{
  "n_layer": 13,
  "d_model": 160,
  "n_head": 2,
  "n_kv_head": 1,
  "head_dim": 64,
  "d_mlp": 512,
  "vocab_size": 2048,
  "activation": "gelu",
  "norm": "layernorm",
  "norm_place": "pre",
  "norm_eps": 1e-05,
  "positions": "learned",
  "qk_norm": false,
  "attn_scale": 0.125,
  "bias": "none",
  "tie_embeddings": true,
  "parallel_block": false,
  "init": "trunc",
  "init_std_qkv": 0.0253,
  "init_std_o": 0.00496,
  "init_std_up": 0.0253,
  "init_std_down": 0.00496,
  "init_out_by_depth": true,
  "optimizer": "muon",
  "lr": 0.00584,
  "lr_mult_o": 1.68,
  "lr_mult_down": 1.5,
  "beta1": 0.9,
  "lr_head": 0.0048,
  "grad_clip": 1.0,
  "warmup_steps": 200,
  "schedule": "wsd",
  "decay_fraction": 1.0,
  "decay_shape": "pow",
  "final_lr_fraction": 0.02,
  "batch_tokens": 16384,
  "seq_len": 128,
  "doc_mask": true,
  "z_loss": 1e-05,
  "train_tokens": 228400000,
  "steps": 13941,
  "dataset": "wikipedia_en"
}
MLP neurons of a small language model. Each row is named by its layer, matrix (up: input weights; down: output weights) and neuron, and shows model dimensions 16-111. Each number is 50 + 12 x the weight over its row's rms, rounded and kept within 0 to 99.
After each neuron's rows, "fires before" lists the tokens most often just after its 100 highest values on Wikipedia text that the model never trained on.

L9.up491:34 36 43 37 44 54 42 50 60 62 45 36 50 18 52 53 45 45 53 44 68 59 53 64 41 55 64 65 42 58 60 33 43 32 61 82 69 81 39 27 60 74 31 47 57 64 79 48 41 40 56 43 62 43 53 46 55 31 48 48 40 47 56 62 63 50 57 57 43 53 62 62 39 28 57 53 51 43 36 52 48 46 62 32 49 33 51 64 49 55 42 77 60 53 49 54
L9.down491:54 50 55 60 69 53 45 49 32 51 43 40 49 41 60 40 42 54 59 54 50 63 40 25 40 38 56 53 39 48 35 25 48 55 52 56 62 46 53 54 57 71 64 67 74 25 47 47 27 27 50 58 35 45 62 50 44 30 43 36 69 70 65 44 71 24 44 58 58 39 48 36 42 42 46 50 40 59 48 38 50 56 55 66 57 46 67 58 68 50 31 50 51 52 66 74
fires before: "tion", "x", "ment", "ish", "und", "d"

L8.up63:61 44 74 49 34 46 41 49 32 32 68 61 39 69 31 57 49 48 53 42 42 73 63 67 31 52 55 40 58 38 62 50 44 66 37 51 40 39 48 76 64 19 54 60 37 54 70 47 54 49 62 39 65 52 46 46 56 66 48 71 54 44 55 43 39 40 48 45 41 57 54 33 33 69 49 43 57 49 56 61 63 87 54 51 40 49 56 68 33 52 46 51 53 44 49 34
L8.down63:43 73 55 42 73 35 35 51 62 43 68 54 53 47 34 50 37 62 52 57 47 87 63 57 43 42 43 78 48 37 46 45 62 67 52 45 49 58 52 44 43 82 49 31 54 50 48 36 40 42 38 48 52 61 44 45 48 62 39 58 40 61 44 47 63 45 53 49 62 46 67 45 53 34 48 64 45 44 43 55 53 58 46 63 32 67 42 33 55 50 48 38 37 46 61 46
fires before: "\n", ",", " and", ".", " who", " |"

L3.up273:42 55 51 57 23 76 60 58 61 54 60 48 47 58 46 47 45 76 70 47 47 34 47 45 64 50 57 49 31 51 43 52 66 64 64 50 38 44 22 59 57 61 40 43 47 51 38 57 42 53 43 34 40 56 66 42 46 22 45 63 33 56 49 65 53 37 59 49 46 42 42 46 32 25 35 51 26 40 54 43 35 40 62 63 64 59 48 47 43 53 43 45 54 52 15 39
L3.down273:43 60 52 50 40 19 61 29 51 48 56 63 72 59 63 55 61 32 28 59 65 50 57 35 55 50 56 62 58 49 71 52 39 80 35 54 46 36 29 34 57 56 53 44 60 31 34 48 49 29 62 52 51 34 49 41 56 67 47 54 65 48 43 59 39 68 44 59 33 39 42 36 30 66 57 55 45 47 46 62 54 58 59 46 40 62 42 57 57 46 54 67 52 38 37 43
fires before: "\n", " |", " was", ")"

L8.up338:33 65 79 52 47 28 56 26 47 49 53 61 54 40 44 56 52 49 27 51 33 46 42 46 49 45 42 49 39 54 50 22 38 39 42 57 32 47 66 54 51 26 29 34 66 44 50 49 41 68 58 54 49 30 48 46 68 34 55 42 76 39 75 57 68 47 41 63 60 26 32 64 57 66 40 45 28 50 39 46 33 49 50 55 66 39 57 57 55 36 64 71 51 46 60 47
L8.down338:49 24 52 48 48 53 61 61 40 57 53 53 52 65 49 47 44 44 72 45 48 60 54 44 30 57 80 50 54 46 55 50 50 45 50 49 43 42 29 65 33 46 48 43 44 55 67 69 59 20 32 56 82 51 57 49 34 53 44 45 16 69 57 44 57 40 67 46 35 42 66 57 49 61 51 65 69 53 49 41 64 38 61 52 54 72 29 48 47 28 48 54 68 61 26 44
fires before: "\n", "-", ":", "ft", "ing", "=="

L5.up261:44 40 49 59 33 43 45 56 52 55 77 70 21 60 65 57 61 52 46 66 40 68 59 44 51 52 42 33 43 42 49 55 67 45 33 52 38 72 55 72 64 34 75 59 34 51 77 38 62 38 58 59 33 48 55 34 39 36 51 31 64 46 51 60 58 41 57 53 43 55 44 24 54 33 51 35 49 51 47 55 66 40 43 49 41 43 63 51 51 43 70 36 35 61 54 50
L5.down261:17 42 55 45 41 41 59 58 37 38 67 53 49 43 56 44 49 26 38 59 43 53 51 35 33 46 43 52 55 34 31 44 51 68 36 53 40 53 50 56 75 42 47 45 48 50 53 20 58 53 48 51 61 52 49 30 54 26 38 42 60 35 51 51 57 53 48 49 51 56 66 41 49 64 42 30 36 35 53 62 64 32 46 46 45 36 63 65 43 57 72 66 59 52 77 69
fires before: "-", "|", "\n"

L8.up320:51 24 58 46 54 62 61 54 68 58 58 32 87 52 66 52 71 53 47 43 52 40 43 60 41 58 50 37 63 72 64 48 46 46 47 45 42 58 37 22 55 44 60 42 37 35 46 58 73 49 50 33 35 59 62 51 39 42 48 64 52 59 59 47 54 55 58 67 77 32 50 53 53 49 51 41 39 38 32 43 34 73 58 36 57 57 56 62 26 58 64 40 72 40 39 41
L8.down320:44 61 47 46 52 68 59 52 41 45 42 56 54 54 41 46 31 38 48 50 66 39 47 49 61 53 43 63 57 52 33 61 48 26 50 77 48 42 56 64 53 61 35 61 62 54 70 51 36 35 43 49 53 68 58 48 49 55 46 51 33 39 55 43 37 52 49 52 46 42 27 18 84 61 55 70 62 42 51 58 47 39 45 58 58 46 55 54 46 55 66 41 39 39 26 65
fires before: "ed", " by", ":", " F", "g"

L9.up153:45 47 42 47 53 45 35 73 76 56 58 48 58 56 67 46 58 29 43 35 47 49 42 46 66 69 58 38 67 71 61 48 57 38 47 66 27 42 36 49 58 66 38 58 60 51 40 60 37 37 61 24 52 38 23 28 40 53 49 45 35 49 58 51 50 48 51 50 53 50 62 45 42 50 48 59 70 34 67 46 55 72 64 39 54 35 59 44 43 68 52 55 47 55 60 39
L9.down153:50 36 51 59 64 71 78 34 17 52 62 68 48 40 56 45 31 54 39 58 66 48 52 63 59 45 57 43 61 55 57 62 55 62 66 32 38 57 43 50 51 69 47 50 65 59 66 41 63 56 42 52 45 45 53 59 58 56 38 51 44 59 40 72 63 45 43 38 67 56 49 56 61 37 53 56 49 69 54 39 49 57 33 48 49 43 44 46 56 42 46 43 65 37 74 40
fires before: "•", ":", "ed", "ate", " by"

L4.up53:31 34 32 58 63 69 54 35 49 68 38 36 51 49 36 33 38 58 51 58 54 47 64 71 64 45 67 55 63 40 62 56 51 45 58 57 37 39 53 64 46 46 48 65 39 53 46 55 45 62 54 44 49 48 47 39 42 53 56 64 73 39 56 56 50 67 60 69 25 71 48 44 60 57 51 41 53 42 44 61 60 41 59 83 46 27 34 39 49 60 80 51 60 44 26 55
L4.down53:65 57 40 27 46 37 38 57 45 43 69 69 66 43 51 57 29 42 56 52 36 70 42 37 47 53 52 37 51 63 79 52 47 69 54 63 57 60 37 48 59 51 43 35 42 37 61 46 40 55 50 54 58 33 22 56 49 60 53 45 32 55 30 30 64 57 36 43 51 45 56 51 44 59 50 53 57 44 57 63 43 65 44 63 37 58 50 49 33 65 48 22 43 56 54 30
fires before: "\n", "s", " of", ":"

L8.up107:38 54 63 62 78 64 63 64 37 33 53 42 49 30 44 66 65 39 58 38 67 52 46 63 45 74 66 72 50 39 55 50 56 33 82 66 44 36 45 39 53 75 63 53 36 41 51 49 54 42 47 44 74 31 51 67 59 45 73 43 34 61 62 38 67 38 43 50 65 32 50 71 45 42 50 43 55 64 57 59 59 38 64 63 36 72 43 48 47 57 51 53 47 58 41 36
L8.down107:53 46 56 59 36 44 57 35 46 42 20 62 52 41 54 39 36 41 31 53 42 52 44 61 35 48 55 45 39 46 58 66 61 58 68 57 57 47 43 54 63 33 40 47 76 66 37 46 39 36 42 53 46 41 55 41 77 62 60 44 60 47 26 38 49 62 67 56 43 41 64 42 27 78 54 39 36 63 36 41 53 51 36 21 68 47 79 44 30 60 62 51 49 51 51 46
fires before: "ed", "ated", "ish", "ate", "ation", "e"

L8.up159:57 19 43 69 56 60 53 47 63 55 69 70 55 64 46 37 55 35 47 15 72 49 58 36 59 47 53 21 45 39 50 54 63 27 47 41 56 44 29 52 41 61 40 61 52 61 25 52 61 61 57 46 44 39 28 51 57 58 68 71 66 52 82 53 53 56 25 50 60 53 53 46 53 44 69 36 42 43 59 43 57 65 37 51 29 40 49 38 60 51 58 55 53 41 51 34
L8.down159:44 25 35 56 82 43 52 91 48 65 39 41 62 48 43 27 50 43 23 49 58 29 59 74 62 43 51 43 39 59 54 55 42 43 47 51 34 49 49 55 27 70 55 66 53 53 29 61 50 51 35 49 54 47 55 62 46 36 32 67 35 49 52 50 57 32 53 50 54 41 51 36 40 54 62 52 50 75 55 62 51 49 66 41 61 39 53 49 55 68 47 50 36 38 56 35
fires before: ":", " by", "s", " "

L4.up251:40 49 46 46 52 27 45 41 42 47 60 74 75 36 46 33 70 45 48 49 61 58 45 37 45 66 36 46 57 51 51 69 56 81 31 47 47 55 45 61 53 47 57 52 46 43 50 65 50 49 53 70 53 39 64 58 42 43 64 73 56 61 46 48 34 42 36 39 50 36 55 54 31 70 57 42 49 38 67 39 57 15 66 44 47 44 42 58 45 52 75 50 50 60 52 40
L4.down251:28 49 39 38 51 48 35 54 45 35 49 59 48 42 33 60 57 46 50 55 36 47 57 49 43 48 59 58 50 48 35 56 69 78 69 67 59 57 51 82 57 24 59 22 53 40 79 48 61 43 51 49 36 56 46 46 47 57 41 39 54 46 43 47 32 50 51 35 39 61 64 51 33 61 48 22 59 60 47 32 52 70 61 67 65 79 48 66 61 35 50 43 61 57 61 66
fires before: "-", "\n", "|", "al"

L9.up160:32 48 35 69 75 41 64 35 63 28 53 76 68 33 61 24 49 45 48 43 41 50 53 70 51 56 37 43 45 44 55 42 56 53 70 54 56 52 48 37 52 38 56 67 31 31 66 34 58 64 52 57 79 53 48 51 36 65 50 48 60 49 46 57 56 52 48 68 64 65 50 38 40 64 57 54 54 45 52 59 36 38 30 55 47 52 44 40 46 47 67 46 59 50 25 50
L9.down160:42 45 38 40 54 48 24 55 48 37 49 82 43 55 68 64 66 54 44 68 43 52 65 28 31 46 50 67 43 41 46 48 49 69 45 44 44 35 63 59 45 45 45 25 51 64 69 65 38 48 44 51 48 44 42 31 36 63 60 34 37 53 62 48 48 64 57 36 34 54 28 52 51 35 59 83 51 43 54 59 42 69 42 62 45 60 32 40 40 30 49 34 40 63 49 68
fires before: " as", ".", ",", " in", " to", " by"

L2.up35:50 35 33 63 55 31 32 56 53 30 62 55 44 58 54 65 46 45 63 57 54 65 27 39 55 41 52 51 36 58 46 44 63 50 58 44 50 49 56 65 85 53 57 44 33 50 51 57 46 55 44 49 34 58 74 46 58 52 57 49 39 60 57 37 41 56 43 52 37 73 67 55 62 45 52 30 69 28 34 56 49 50 32 67 39 50 41 70 38 61 90 35 42 32 67 35
L2.down35:51 36 44 71 51 50 63 59 62 56 41 48 47 39 36 42 51 35 43 65 43 77 49 37 32 34 47 50 69 48 55 44 25 40 52 63 48 57 44 54 21 54 46 56 39 45 68 40 54 25 62 37 58 56 46 40 42 54 51 61 60 39 35 67 56 44 62 47 62 45 35 44 47 42 54 51 25 61 50 57 45 59 51 55 42 67 45 54 54 58 65 50 45 50 51 56
fires before: "\n"

L3.up500:30 65 63 31 40 55 27 55 25 61 75 48 55 62 64 62 55 53 40 36 43 45 64 57 52 77 35 57 49 53 61 67 50 58 36 48 52 43 35 29 40 60 52 78 44 76 67 67 56 55 61 64 40 37 51 52 64 35 72 63 59 56 59 50 33 22 61 66 49 51 37 39 46 51 35 46 57 63 51 44 42 54 52 37 44 49 50 62 46 66 34 58 60 62 21 41
L3.down500:38 71 46 49 74 40 47 44 32 36 59 59 51 67 35 33 77 55 56 61 47 49 38 40 55 50 59 46 42 48 54 62 82 47 66 51 44 60 67 48 36 43 51 25 62 45 50 54 29 79 57 46 52 24 66 39 55 46 59 52 51 24 70 61 59 47 50 50 69 44 59 32 63 33 35 37 49 22 72 48 46 39 30 46 45 57 65 39 47 63 39 66 52 58 42 64
fires before: ",", "iv", "ive", "ed", " of", "ing"

L8.up177:41 55 56 44 47 36 43 39 61 54 52 48 81 35 55 45 48 26 38 35 54 68 39 70 51 53 31 53 51 54 37 58 40 32 67 55 62 40 52 57 51 79 76 53 55 35 53 40 49 48 63 19 54 46 44 57 62 50 45 39 50 42 52 23 72 51 46 52 60 48 53 39 43 60 40 69 44 63 59 56 48 29 54 46 53 36 47 47 49 45 55 75 68 53 55 62
L8.down177:59 56 41 50 51 51 41 51 38 59 68 52 59 53 64 42 37 43 48 69 45 49 68 43 68 51 49 46 58 43 45 61 37 18 41 62 49 59 17 33 45 62 55 52 49 54 47 52 30 54 51 91 40 65 69 34 43 56 53 70 56 61 34 64 71 47 49 46 49 31 58 49 72 65 32 35 38 35 47 64 58 65 56 47 43 34 56 63 67 57 51 49 43 52 57 61
fires before: "s", "ment", " ", "tion", " time"

L2.up45:61 47 49 66 54 42 33 47 55 78 56 66 64 66 47 43 48 49 37 55 50 50 50 42 35 69 44 43 52 54 40 45 35 57 41 50 48 53 72 31 64 38 68 62 32 49 24 64 44 41 46 53 48 50 51 57 73 41 45 55 65 29 40 35 70 31 47 46 66 55 61 72 52 66 50 47 71 27 42 51 49 65 50 62 53 31 58 46 59 39 48 57 42 21 27 86
L2.down45:52 49 70 42 30 47 56 31 42 36 35 70 66 56 57 88 60 35 49 30 72 52 49 32 53 49 70 51 39 77 45 69 46 41 51 68 54 46 51 44 36 56 58 39 36 54 66 47 54 52 55 63 52 57 57 47 72 56 47 37 40 37 58 46 32 75 38 50 45 51 37 48 51 64 37 49 36 48 72 59 53 47 57 42 62 39 51 27 47 38 38 59 55 45 67 55
fires before: "\n", "ed", "ing", "er"

L3.up483:40 53 59 65 56 55 48 59 56 20 65 66 42 44 29 58 28 37 40 49 57 60 48 45 42 58 47 46 67 55 42 53 33 45 63 41 53 50 45 59 71 39 57 48 62 52 45 56 36 59 57 55 60 56 58 50 70 47 51 49 62 39 48 45 38 67 44 41 18 40 58 47 50 41 49 68 39 35 41 53 21 64 57 61 40 53 24 67 32 47 59 39 52 60 69 34
L3.down483:62 22 49 50 86 29 51 51 48 45 61 84 28 56 45 71 64 34 33 57 57 55 52 41 48 74 57 59 58 47 42 54 63 57 30 57 42 40 63 55 54 63 53 57 55 47 42 60 42 55 26 57 50 49 41 39 51 60 69 49 33 41 56 48 47 50 27 62 59 71 53 32 46 44 67 24 52 52 46 64 59 69 54 48 36 53 30 55 51 24 43 50 39 46 58 49
fires before: "\n"

L8.up138:40 37 51 57 56 50 27 47 68 54 45 63 58 43 43 71 58 37 41 77 33 62 44 32 54 47 52 47 40 61 28 51 43 53 40 40 53 60 50 67 61 57 47 60 37 53 81 30 41 39 64 42 48 35 51 56 51 57 70 84 52 39 40 48 40 67 58 57 45 46 61 26 57 29 53 47 57 51 52 34 48 39 56 47 19 41 58 60 41 58 62 46 45 60 53 51
L8.down138:43 51 53 43 67 50 53 58 28 40 65 46 54 54 65 58 46 57 69 48 64 55 62 41 36 56 52 55 34 34 48 56 64 63 64 52 51 50 40 86 71 21 48 52 54 43 62 45 62 60 55 56 46 56 40 45 27 32 31 35 64 32 46 47 51 39 59 64 60 29 39 65 57 57 54 16 37 43 40 50 48 25 64 52 43 26 55 57 45 41 64 71 59 49 45 59
fires before: "\n", "-", " of", ",", "s"

L8.up84:37 37 76 34 66 40 65 56 54 55 39 53 63 37 60 43 76 49 48 36 60 56 58 59 39 70 50 68 42 46 45 54 47 60 56 46 49 58 34 63 48 48 65 51 52 72 42 53 71 35 29 70 65 38 32 39 37 47 52 44 64 43 48 42 42 38 65 41 60 32 36 48 61 53 34 46 57 51 61 67 54 56 53 45 70 52 46 29 62 51 49 47 53 69 38 51
L8.down84:71 39 42 56 42 51 31 61 40 62 48 46 56 41 70 53 56 45 36 54 59 37 43 78 68 54 48 76 56 56 27 42 57 55 57 35 53 58 46 57 36 41 52 46 66 54 45 52 58 42 49 53 32 42 66 44 50 63 66 46 66 59 65 50 53 70 71 53 34 39 40 50 79 55 53 55 57 52 33 57 50 37 51 59 50 50 60 66 56 25 47 57 46 47 51 42
fires before: "ed", "s"

L5.up139:68 42 42 77 44 54 62 49 54 40 57 72 72 60 52 45 51 70 04 48 56 66 48 43 28 54 56 50 48 43 41 30 55 45 54 52 47 56 72 60 49 37 45 63 50 51 54 55 67 58 42 44 54 29 63 50 64 59 62 46 37 61 53 24 62 58 37 45 47 54 57 73 66 61 70 54 50 42 35 60 44 29 67 45 35 51 52 36 27 58 58 41 73 54 53 55
L5.down139:45 52 23 39 50 51 58 27 46 48 59 61 51 34 46 35 38 55 43 37 59 28 52 35 30 52 47 40 42 55 72 58 55 56 23 37 59 57 52 54 59 51 58 36 70 70 59 69 71 40 54 44 41 40 40 65 54 37 60 59 54 34 58 59 55 30 25 54 50 74 56 56 48 60 60 50 61 44 32 58 53 42 56 63 61 54 58 63 47 39 37 62 53 33 63 48
fires before: "S", "A", "C"

L2.up275:45 49 78 45 51 59 49 48 61 37 44 41 55 43 54 54 40 50 62 71 62 42 42 63 57 72 54 57 57 65 41 52 45 47 19 71 48 32 35 39 47 62 58 48 83 52 36 30 63 49 58 52 42 31 58 68 57 52 47 40 54 52 44 43 47 48 47 68 47 33 85 41 58 50 49 52 68 27 27 79 37 50 53 52 28 65 62 56 63 40 24 38 41 40 44 39
L2.down275:42 51 51 27 57 56 33 40 79 44 41 52 52 37 71 28 43 57 41 69 52 32 39 46 57 52 51 54 60 57 38 40 56 50 39 49 63 34 58 33 56 45 51 41 68 53 78 54 70 38 42 60 47 49 20 39 73 64 60 71 36 44 36 52 68 58 54 61 44 69 58 48 66 47 68 45 66 46 39 39 61 61 51 35 46 59 45 39 26 24 42 57 74 39 60 47
fires before: "s", " 19", "n", "ation"

L9.up296:50 20 71 19 36 20 69 62 56 37 33 46 39 45 52 43 59 41 64 61 48 53 62 67 52 71 46 52 69 68 55 63 29 39 68 48 41 46 28 40 44 48 47 42 70 63 57 48 47 29 66 60 56 42 56 58 69 47 45 55 57 37 46 35 30 41 49 49 61 31 40 63 50 43 65 51 71 50 54 57 58 49 47 34 52 48 58 34 26 38 43 68 61 48 69 60
L9.down296:38 36 31 38 59 42 54 48 54 40 43 52 46 57 37 41 55 51 20 36 52 54 66 27 56 43 37 75 33 44 50 55 48 64 57 55 51 39 85 55 60 50 63 59 51 56 29 55 58 46 48 65 73 35 51 39 61 60 62 51 45 39 59 45 48 50 61 55 52 52 61 49 65 52 37 55 41 64 70 49 55 48 73 27 36 58 57 68 53 72 24 61 52 32 68 50
fires before: "ed", "ted", "s", "d", "t", "ally"

L8.up3:35 57 41 69 36 69 50 61 53 65 55 32 22 64 76 44 33 36 50 57 49 49 58 50 53 44 49 34 45 56 37 39 74 39 35 60 19 45 63 64 60 68 69 53 43 40 40 43 34 44 25 49 41 45 88 45 54 50 61 43 50 47 79 35 56 30 54 66 38 63 60 54 62 46 52 52 41 49 36 64 50 54 48 71 42 41 39 31 43 52 66 44 51 33 63 50
L8.down3:53 38 46 50 66 31 85 43 42 61 46 65 52 36 40 68 61 45 32 53 67 33 39 44 35 49 55 50 63 46 61 47 69 54 37 38 59 46 31 54 72 40 42 60 61 55 63 56 40 45 52 48 43 28 43 49 56 44 55 52 47 40 35 47 57 74 68 51 56 37 19 73 44 90 64 55 60 62 41 49 53 69 54 50 65 49 65 50 72 56 38 49 46 66 38 48
fires before: "\n", " |", "A"

L9.up276:29 61 35 19 60 53 64 41 62 56 51 69 55 67 57 54 51 50 54 49 54 68 52 68 28 61 78 42 47 48 59 37 52 56 44 40 39 55 60 25 59 45 37 44 46 47 33 49 57 47 40 67 43 46 61 53 42 63 26 31 42 48 56 44 23 44 71 53 59 47 50 50 51 51 56 39 73 76 39 24 33 41 70 42 72 60 55 47 51 78 49 55 57 67 38 43
L9.down276:51 42 59 62 45 56 62 63 47 31 55 37 58 38 34 48 46 69 34 31 50 55 48 50 34 68 52 25 53 36 39 67 58 53 43 49 57 44 41 47 42 56 40 57 65 76 61 66 47 59 35 29 54 50 30 41 47 48 56 50 60 42 54 44 49 63 42 64 56 37 32 39 45 51 75 67 62 53 58 71 53 48 51 40 75 54 68 37 29 57 67 37 57 46 55 33
fires before: "er", "ally", "ate", "y", "ed"

L9.up92:46 55 40 39 43 66 61 40 49 43 57 50 66 54 44 56 51 39 71 59 54 48 68 41 47 33 57 26 40 42 62 58 32 56 60 78 64 55 58 38 20 53 56 49 35 55 70 50 49 38 64 48 62 45 27 40 26 66 39 56 56 64 41 40 56 61 46 21 46 36 64 52 42 26 46 50 61 34 68 47 48 34 59 40 40 39 49 48 55 46 44 25 53 20 38 42
L9.down92:39 56 46 55 34 44 43 68 30 55 56 65 52 57 52 46 41 52 31 45 47 49 54 45 46 54 58 52 43 41 47 57 36 67 44 65 44 71 42 54 33 46 55 49 51 53 38 54 53 65 28 50 59 32 52 40 58 38 29 41 56 81 64 50 54 37 65 60 68 42 37 95 25 36 45 35 37 56 64 63 37 54 62 67 55 57 26 63 48 58 40 70 73 33 66 53
fires before: " in", " as", " by", " to", ":", " for"

L8.up434:55 52 65 68 28 47 48 63 51 32 53 57 55 48 49 55 55 69 43 54 36 48 54 63 66 59 50 58 44 34 62 42 65 50 70 54 45 24 19 38 55 45 64 49 71 42 31 65 59 47 59 38 71 69 41 50 31 54 69 68 62 59 57 61 42 53 56 75 39 51 37 58 57 19 42 44 55 33 30 49 34 59 55 60 40 50 56 62 54 63 63 41 34 60 44 45
L8.down434:63 59 54 49 49 55 50 62 58 63 71 52 25 16 55 57 54 50 34 53 30 31 61 56 41 37 52 28 54 61 27 47 53 49 52 22 71 67 54 57 39 34 37 44 57 59 52 38 63 29 60 29 42 45 56 65 31 57 75 61 44 47 56 68 48 71 52 45 73 56 36 34 40 45 47 72 48 63 71 61 69 28 35 40 66 34 46 38 49 47 37 51 50 46 56 52
fires before: ":", "ct", "ction", "s", "n"

L4.up268:56 54 43 62 48 47 53 72 69 60 46 59 68 55 54 46 26 47 54 41 70 49 45 48 45 61 61 47 51 75 29 58 53 56 47 49 40 54 62 31 39 55 46 50 40 25 49 34 41 64 43 55 47 33 50 60 38 68 46 42 48 35 29 33 53 39 40 38 47 49 28 42 61 62 28 42 56 45 58 55 32 68 58 50 64 48 31 66 61 69 37 47 27 21 44 41
L4.down268:62 41 62 51 33 26 63 58 61 58 58 43 71 55 57 65 55 49 64 59 59 43 50 59 63 46 39 48 36 38 51 52 71 38 32 48 42 46 47 48 70 60 55 34 50 50 52 55 45 48 40 74 44 54 38 51 49 48 52 67 46 46 69 60 48 56 58 39 25 64 45 34 79 64 41 47 49 44 52 50 63 69 36 69 58 50 43 52 74 58 66 50 33 44 52 57
fires before: " |", "\n"

L2.up150:47 55 47 55 43 47 51 49 45 12 74 68 59 54 58 59 70 49 59 48 60 52 43 48 44 51 52 48 58 56 51 64 52 58 48 52 53 44 48 52 87 57 72 68 58 50 64 67 63 40 56 34 57 72 69 81 51 17 56 56 49 49 57 56 43 17 42 43 36 40 33 48 27 56 46 45 41 51 56 56 58 33 70 31 49 50 42 48 51 60 78 51 42 61 57 48
L2.down150:41 54 47 49 47 44 38 43 58 53 74 35 60 57 40 48 54 67 28 65 39 21 53 55 33 67 50 67 57 62 39 48 48 56 46 53 63 53 49 65 63 46 60 45 72 34 52 46 55 52 64 50 54 42 51 61 62 55 50 52 49 31 38 58 56 41 34 51 32 51 60 40 23 69 40 59 44 54 51 57 77 55 50 53 47 60 26 49 63 25 54 49 34 58 49 66
fires before: "-", "\n"

L9.up398:52 27 58 22 71 61 42 44 42 34 43 57 49 56 52 58 68 58 43 38 62 52 38 49 51 65 69 48 60 51 50 50 66 61 43 46 45 60 49 41 37 41 46 52 58 64 28 76 65 51 75 62 61 52 33 77 47 52 40 56 71 65 52 32 58 23 26 41 30 59 59 45 53 48 66 38 67 51 49 45 44 45 41 52 62 53 48 64 67 34 65 44 73 68 57 42
L9.down398:53 39 43 32 49 45 45 26 73 58 62 51 64 79 42 31 42 41 57 73 36 44 53 50 39 27 44 25 68 41 51 46 53 33 51 57 56 50 57 38 36 46 58 54 44 39 39 37 42 49 48 57 48 67 52 53 61 62 64 59 70 47 55 56 49 62 38 73 56 50 44 43 48 48 18 65 46 48 35 57 68 58 38 59 46 41 40 41 50 57 61 19 50 51 54 43
fires before: " by", ":", "ed", "all"

L3.up252:40 61 60 51 57 43 33 69 64 44 59 74 38 32 67 45 39 57 68 55 64 73 55 32 67 65 56 42 42 27 24 44 40 34 72 61 42 55 51 48 57 27 50 52 44 52 46 48 47 50 41 38 35 51 44 48 67 59 36 61 65 55 45 37 69 36 52 61 37 45 78 36 50 30 55 63 69 50 61 50 47 72 65 46 39 64 66 48 39 56 44 61 60 45 48 52
L3.down252:70 17 38 50 47 55 54 35 48 38 42 27 67 64 51 68 51 51 36 41 52 57 61 45 45 46 41 33 39 73 58 66 50 70 45 34 62 28 50 53 37 63 57 50 52 42 38 54 43 64 78 65 59 59 48 37 35 53 60 42 46 53 57 66 35 72 59 42 61 59 35 65 68 54 39 53 40 39 60 56 67 43 39 53 49 32 34 39 73 43 35 54 39 50 50 44
fires before: "\n", "s", ":"

L5.up408:42 71 47 43 55 46 58 52 57 68 51 45 46 32 44 33 50 60 35 58 68 63 67 49 70 60 45 63 39 23 52 57 52 64 58 40 58 45 56 52 57 49 57 42 58 41 58 50 56 44 70 59 44 48 53 61 57 54 55 64 36 57 42 36 65 59 39 48 28 57 48 71 52 29 63 31 59 51 61 73 44 45 49 38 65 36 38 31 32 61 42 50 45 54 64 75
L5.down408:40 47 51 61 33 57 39 54 52 38 54 37 47 55 56 49 30 48 53 64 48 58 42 51 48 54 57 61 52 74 37 74 50 40 63 61 40 61 51 59 42 42 25 46 69 53 60 60 31 64 56 50 52 36 44 73 70 54 66 71 49 52 60 56 29 52 43 66 65 49 51 30 46 30 69 43 50 61 66 51 42 67 52 26 47 38 60 47 46 35 39 59 36 51 56 55
fires before: "s", "ed", "d", "st", "al", "ation"

L4.up92:34 52 22 55 67 33 43 30 46 33 44 54 52 30 44 49 49 52 54 56 77 47 38 45 44 52 36 43 27 31 57 55 50 50 54 60 32 48 53 59 53 36 40 46 43 44 62 49 54 56 48 64 60 32 48 48 41 68 54 60 57 54 57 57 42 56 48 60 55 72 79 55 62 67 60 47 51 56 41 71 40 61 65 68 42 48 52 53 35 66 86 70 68 57 60 66
L4.down92:57 40 54 59 88 51 52 58 65 44 45 51 36 50 35 43 40 40 60 38 50 44 67 45 65 54 52 44 46 38 32 69 44 41 40 64 66 37 58 58 65 46 42 55 43 40 32 71 58 45 54 52 49 41 47 63 65 45 30 60 53 51 21 48 79 48 52 34 63 39 38 40 36 43 52 59 30 41 65 43 46 50 37 31 43 53 61 49 70 51 43 66 53 52 68 49
fires before: "\n", " of", ".", "s", ",", "off"